From a checkpoint of a small transformer trained on Wikipedia: 6.88M parameters.
MLP neurons of a small language model. Each row is named by its layer, matrix (gate and up: input weights) and neuron, and shows model dimensions 0-191. Each number is 128 + 32 x the weight over its row's rms, rounded and kept within 0 to 255. Numbers have three digits each. A neuron's up and down rows have the sign that makes its largest values positive.
Before each neuron's rows, "fires in" lists the words (lower case) most often at its 100 highest values on Wikipedia text that the model never trained on; "fires after" lists the tokens most often just before its 100 highest values on Wikipedia text that the model never trained on. A number after a token or word is its count.

fires in: "the" 49, "committee" 6, "command" 4, "on" 4
fires after: " on" 22, " com" 16, "om" 13, " R" 12, "ver" 6, "g" 6
L10.gate84:126099101113206175061147170108121159128140127096144125106160125154106107112223096167097124127212141143104130173183114097146133074190107162081162129136217086152028168136161092111121124122161168107155148165173170116147077081122105106093145100140151167113081152149119141153134110129118085116176109120137143155146150175125145066157117130083210161093128097158131107116119155162125094116185101130123151125171160152207119083135112127121123126035044114132084094152122100129125105137138172159158170123168130096113109113129159100138137106110118141082110155115125122104118132146135144116
L10.up84:085109120104129119121176159159147103091147069088130126106117150184111108179220091141095087193172140176184166128165181114149098185117123140126116080108114139156106127132123103191070075149095119124163159103086116159151096174095159087096110165050107109114109129139111081143136056119139077066156190140084138091124084160112158126114166177154130158066129158101155117122151098119126137148103165124117100088095167050129132153131152095109130100200078132137132176068141153103154152111127128074153117126134135109135175137119086110142093092128085116143160143133160137088127107170169179118

fires in: "first" 61, "third" 11, "last" 9, "northwest" 4
fires after: "ir" 73, "as" 10, "w" 6
L3.gate285:127173109096099154062216134161148158104077173088071160158130181137133152125084065140106106145115112103138123153157149135150185062139135130169169162082114159063135195157151152099131113193101111141161116183112167114119156122129141081176127153125088156156140141136078148079149140117171100095105112159080099084063127106146079133137158072186102166123134152159148138092103127217139162123147165060131063144145099111149111131074146123138149142104155122133098148148126133123083119196107105127131143140095129101142175171164100120122165161138158124129087090166121152137182177153099182132
L3.up285:133115101123184120141141129107115111157157064119107136170115124167096132105115167131147167112117089154158098105159127123090137118096152155120145104104182133156130119178129142111099048107105166137122116081135171122133080105139132143132098114115142139180117146105082138124147142122144179163145116110132169155195175075158115128145110083055199134173108138126146119197121109068104057096131111153112084167092171090147185130122146162117195219143146162116147110148120132211076122159081157144132093157157110147137091169089107125176128078128118124214179115075069085155076139175146157104

fires in: "government" 19, "democratic" 10, "education" 6, "representatives" 6, "administration" 5, "district" 5
fires after: "o" 26, " R" 19, "em" 11, "in" 8, "u" 6, " D" 5
L8.gate145:108151103098157189096087086146136121075093080128117070103097151113094138116074086117169104107092097067126088148088193092124123153130121193165109113102093102108105141060134115056155140167159133070129100179152076146106128165075140135123139149106140120090123127162088168115114101173127118090195148058134102141094155133126162128125171186101173158101165169117115069087132139142104206141116181096112155145181209111135148175165150167101133130079114160147094149057153093132102140151106108142137092117127135130128176173131129189154147125115097174138166157155117151125173130155097141104
L8.up145:154119119150096146063123135118129136079143133075094130105104175185149130162098148158225159082144109121158141094146150195108099169129138143131153095178094152161143145079139067155124124094158155110127152141125136087161132128193143110114128132089138135083103096088178205102160122156130161065129118111129108137108082118102141082180150123098111159106154101129114134183130182103105152167135157100096063149120149129112166102149140141126170091104088149110160145108059131115092146125169185138123194189102156120112077140194109123195129168125121106198091184119106125135174141202169158088

fires in: "the" 69
fires after: " at" 33, " of" 16, "t" 5, " N" 5, " R" 5
L8.gate28:104031120065081171093178099084157104199123105147144112163107108081087097155124143161087178148148184152133184167164111115064133138185176135103123122163141124103100080129140170139161137145163137101196155101125088141094163142189131126113167152126117145183124131177128168094093112157156094065097129118129127139082168176114147079130145126118052117095161133099101108065120177159109175108131159125088126179133126145176095088112148111142048128128094116161104097097096162138156099182097114134111170161125084110121163159077132104114048142158148103111122129151119136167130104126101130115
L8.up28:085113101101118112109141151154160097143131104129148118118084121173134117079111163129104069125120099118066162101111126112142076128135123115187156138160081074200143147164126170174112091092130118108146131073089174149122131088116133128097061112105142163133113079125126118163144111130154125101177141117182055177187124131104141136081081169164146099173184088192193078155106132154091070105113104110111124163134192175167128142168152129074116096118101103157114146133084163117159124096095076063134121091136162126143093148215104103152190111171092170089177109143074112130101108135107151110

fires in: "university" 25, "river" 11, "wrote" 6, "scientific" 5, "anniversary" 4, "died" 4
fires after: "n" 31, "d" 12, "i" 12, " R" 11, "t" 6
L8.gate468:110117140173133131133094131133150144167136157140056100133159155114152095157085118092066123162137133045153149125125111116128112072157114163165141136170144117140104052106144111131166158149137188121137141152065083163157093189124119115145171143218169109116091130182122164136104153094150150096121120114121154197089168165096168083120135169064167157095150121136123086103158098128131133122071115157146140115138146159089079119119090154200137168128110124187063044126134137182135148102097126141139179155138115122057160098072169103138118157140125071194136097130084143121081121084129132158
L8.up468:152099110148106152086142147172071125150126107133122133190081078168117078143119201156129154128169202141121113143118170141123112056106150136100117066103157082122120164093104117096109177106187161169126115141165088133090103096070122140038094167165111126164110108114131167140120124131120108097171101113167177182181113154182115127157067123119134151156142168081124146097157159123114107150112101113107154057091105147082047100142092124127087126112150077134152151049152152132099123126108167087152071130180124156152140171114140081111161094164119189158098132147150080130130112107109181111

fires in: "its" 37, "s" 30, "their" 7, "of" 5, "no" 5, "gained" 4
fires after: " it" 34, "'" 29, " the" 7, " n" 5, "t" 4, "ain" 4
L7.gate462:172168111066107191127151105150075075125112176152091140125093098135103147141136106093146133196113140122138145086095073129085115142141140150131131104149182142115112133133148079129176103120095137093104181122114020122062101108132096174126163129144123153211124067092132077145117112076067059112149109099086122148102149085137118133098106066096130115203126106090107121149153097079115102084116127091094109125061178094146132120161171162144194143142123120128094108148132106160156146149172149115132141162115131118138165119075147147114114132150123096134112095124072144137244116135078143125
L7.up462:091143110108068183104167135149136108159158209154041148132094125099162071125136103063071168126044119098142107108099083110132141150076184162065116061068167152101122175089130122200140145157126151125091171139115077096116090156138091155140140113096102121115167128121094110108091114079077077156124132103110127143097127096132084124109067072112100072161174136082112138178142152130139125063152121131066075124071159086133123168169122148105167112114114144168134148128079115144137104114173094130164120117124155120171139101105155148166135090116175117103121133159106140091132149109077118116

fires in: "its" 54, "other" 19, "others" 6, "also" 6, "itself" 5
fires after: " it" 56, "t" 28, " al" 6, "iv" 5
L4.gate52:144163082082157110111144149125154106168136123099060108154046154112115128112151119138147104142108131074118169140169113141131135135156140193064137146136148118087137151134132086110137063075129193153110069123125118130110123123109145132164071152080180173155180129061135128106143152075093093183163093120179098141141136087159092087063151144109115137077085115095141109136096111142153149141161172060100159129115084162150168223160174147145143183098115165098086098160126157163172098156137167077121168217107093096130127142152154146099161136119138138103147180168135076132121159118109126119
L4.up52:090126070133155072085065166141135128176140156126131132155070134130107182153145120102128074119151075063149132156149122175082123184100159169078149147133142138100101170091123129142137091117105189154129059149129102144125188153115164127107066095092153156147143068047125111121156137124109087126118140104119114135059160091165123064143156118066127123118145130120110115173125135140106150164117156090096123212131159154175201161138121164123131149066087134139164171106158124136149124121135086085139120158149114104126159130142167143142182119068126188140102150207075064138168176124136108122

fires in: "its" 51, "her" 32, "s" 11, "itself" 5
fires after: " it" 53, " " 33, "'" 10
L3.gate380:146138132121124077087118107124147096139138147113096092160065113141132116112121136115130117086059151136132173110161133091127205131184116166150167118078141119116167177085150149101168135196114145102175099101128143116180114100116123117105076069138145142127123125121070115091147147154092035136062103121125109099098129100125207126091100142111142155105136123174163165114120120112080147168110196137114196124173170111166173178190136140060175128144143195115137175147108147107144117096106109089071117118125083184135115109111142144054113143094091143109123146213117102180137151079112094141
L3.up380:140154099120132092089075049154095112139093128099093110134054118149163107134124134185173168117147176142095159116149163096147153149166142152164123091133139115155154129112120169122168138116093143169122109141173127170099125115059139090061124132124203111152147162173128116036142129106096002155112108130116074107110129128137131079110082108123154136090128117136099166099130133148100138131121188065150179124160087135149205194167137117103185096095130159113078141139124097155158116085135131106102164127069139089161148126168105158122136127143093115077109094149069082128137120067124089139

fires in: "a" 56, "appointed" 6, "after" 5, "are" 4
fires after: " as" 18, " was" 13, " that" 9, " with" 8, " is" 7, "," 4
L7.gate232:076150074090077125091142116102104133104121114088136115133092140098117095113111093148124126176181145111146131102094138128147103072184146092134139131152159223144134113102122127124100151124096095136134118164111111064155137140138118127172166103137079150176122104132195065073156145051115061122146108115147137154141136120176054145164121097162079137127178176132138113084115081167082148133091162061177140126167158117136128080068195138147167088157146130161131185106090153176134112153171094073157161152107128089133171173120154125094098105104094143181188144093146145119094147177179154137
L7.up232:115136089112093187113123082104110093143132087056180130165058098114164131149108104105168104168162156138124114170139125118118133083132165169164171150062123073157116137073083100129179136120146127213132126123087089084144105058147130118179176126097091109150128101178090116070112136143165098127118178137122145115127186149151083145160169110133128094126103095134106107138069149124142138120112145095105093154122198096092113119129111138167102126163142169071077128154112152118108115083194140046080182142150163113101104198127199136109067117142169145134138148105107175142084150094120126092

fires in: "under" 34, "station" 18, "national" 13, "nation" 7
fires after: "u" 45, " st" 18, " n" 12, " N" 8, " U" 6
L2.gate188:160129098203127176083198093122135131116075067055141205112091115056100120143128154150168168092177152103130100104141091128152128064156131146102083080113152191132160153163110058083108096104142154093100175088143133120130160117116121180152128124177092117106115101102146077128136089106133174124111015149126082155129135110142109104171105115070117121146120150121131089096191066148132116139122153124127177127108110189129140163104082157124154089065121154144107102117121095044139119075135177133148146149131123098107112141123097126089160148082149126125121117089130106164137122079102159119
L2.up188:171169085137048104133097127097166103086097076161171107141059068136107155124186136133129045145111130138127117104100151110124122160134101141108130109145152124121116104150125063138151149143130131109134143108150173175110081148130124149128118156081096133106104066124071084127091151163093100080078099094117069078080188148134091130125136050068156129067107143182142170084129174137114108135135119163134111184130074177059139147159130118152104147180139096072137095179116101121113131093124111072135101132124173147132122156166137116147150093096117145083129142035130156136146126050163156101

fires in: "national" 31, "war" 10, "nation" 8, "it" 7, "italy" 6
fires after: " N" 38, " n" 18, " W" 14, " I" 14, " w" 5
L9.gate424:059128051089123152150180122143085132136178081130176133147072107189091122108112156122161124079164128120141123095127098142105120133092211129105092091111112178173154120153126129102142137119098131144171143097159083102089094148111070171096072184147108096104078127130131076159132119121059231143158131086152132127099073134115147092126104137051141123089143115193140136155152172144133171139081194125132137158194131130161132146088138136101169125101132124103088099216105140146094149133128125136099097127140124126151117116161122158146146077196137157099117145137124095133174065136123131060
L9.up424:119095125126112112122137167119133112140168137133138125116091095060112107117101133186128173099135083139155079092134108114112162161159100133112124134061153157096174146207132162151093178135160109120146089136134115181111048142070114156154089108182196120151187174121151036136088139095096092138124078156135124155114090111122150179113080090103103146104114142141143127137137111173107137144102165103147095139190108154062153210129092094155130103162107077152053059165135097098096136094115095121099138157110118102158120123136102137159131131161124092078102081075094111130171071117138120051

fires in: "which" 30, "white" 7, "health" 7, "halberstadt" 5, "western" 5
fires after: " wh" 38, "e" 11, " be" 7, " H" 6, " he" 6
L5.gate304:142137168156127137133179065158088163113161188140135178112135111119089075120114143093155046084155148124163055096096085083142131120132153135086168160142123159077201172120104099100115168056127130171118114061136156155129124192140101092127058104117078146131139095084090166133157150115132188108185142131142098136064093158150108099154165096181118116129136106164112164135123130102123183124184112110126088106157174129200141100167137166132135147181186089134129102138154136108141098152108098107142104129212147125123139209179144161133130145157132130124079156100154154116160164123111151119
L5.up304:191126127136109130146139159137170120125106110157113145142083067110171105158109144176216070125150051119170100108155164146136099127167109097177144178128144110195101082120166090166178105115165126187109180096144117134151152151119130167114093141142072155184119149168113166148126110171160154125110174083156112120137128098126098070123139152079099156140137135121162144138181115115167166084064148124122123102145152091111107123148102106117173141147071103073126109105161171140129132129175099086072168119106180065126156189099094200176089152087130125116077123160134052090110152083134134127

fires in: "his" 42, "her" 38, "life" 4
fires after: " " 38, " h" 36, "ri" 6, " H" 6, "if" 4
L8.gate146:121179123093153085102163179156114171145098128126118134082121187148121122112097119068134113118142142105159118077203137110117082122090110162087122156098134134157088083115148169154171141165126174080103146093108099130145067164134168107145090162144122105160104093181147107153144104111086066198130117122119177120101133159114192119185172164129140078116120079224177145168129086195126159165131174094124148120137085123156168155158165130118141078090122166089141100034132152128151125162080121124147113040094117115167134117108143099141137102136126113165145087136127112106128113090162095057
L8.up146:142084169140137095122125159140168095064134109142076179081128158057158158120155067140137123097100141154127143083157124135090154134086211135089100133111129143102131154111094117145123039182203135145150176151112151119116134149136141137102194111128093184139132110077153129096128120080047069162142172091080084153072126095099124128120107106145080125122130144119143123086190107197111095102152137130113095081125149216132086121172132127146132109165182132074163121170110161114091158154124134096125123147129112176087079141095129203116097135139149116160167101118111133098153165082087111152

fires in: "first" 38, "last" 11, "returned" 11, "surface" 4, "level" 4
fires after: "ir" 38, "as" 14, "n" 13, "v" 6, "f" 4
L5.gate320:092148141103148095116144099131167135138118091120156133123112168090135156128091153093069097137121166176105117089156098176109132155071105161120125148083147047125075155141060102217140160137128174154186088111136164119133168141074133106156163125148100141160170133079097157118156145058087119123135107086130089085082128162085116170090152090107133118140075110170151146137078124158150147129067157111123156094118089157145136067112167198143105153123144140131135060135157194119138174168176125187209152183101138113107124129135136173165162134132159155180169144133152105114157164127179107095
L5.up320:095162099158127119155147155122167046146136067156139153115130198124079144180110194177140115176079157094147177153131162159115183127131131122103114150123115095141147206151105138087174088128112104098157156113142118124137131140103193122122163081169116071087146095108132107155114132130119074101108174156125130135155098157164120124106125068057115100174113085135123112151154129119137064088119127187120164190105136104156094070122160165164120139128121109192140053177163166151120176143065158133135121130117129197161128152112092125174113141077071119160096102133062077139158171121160120136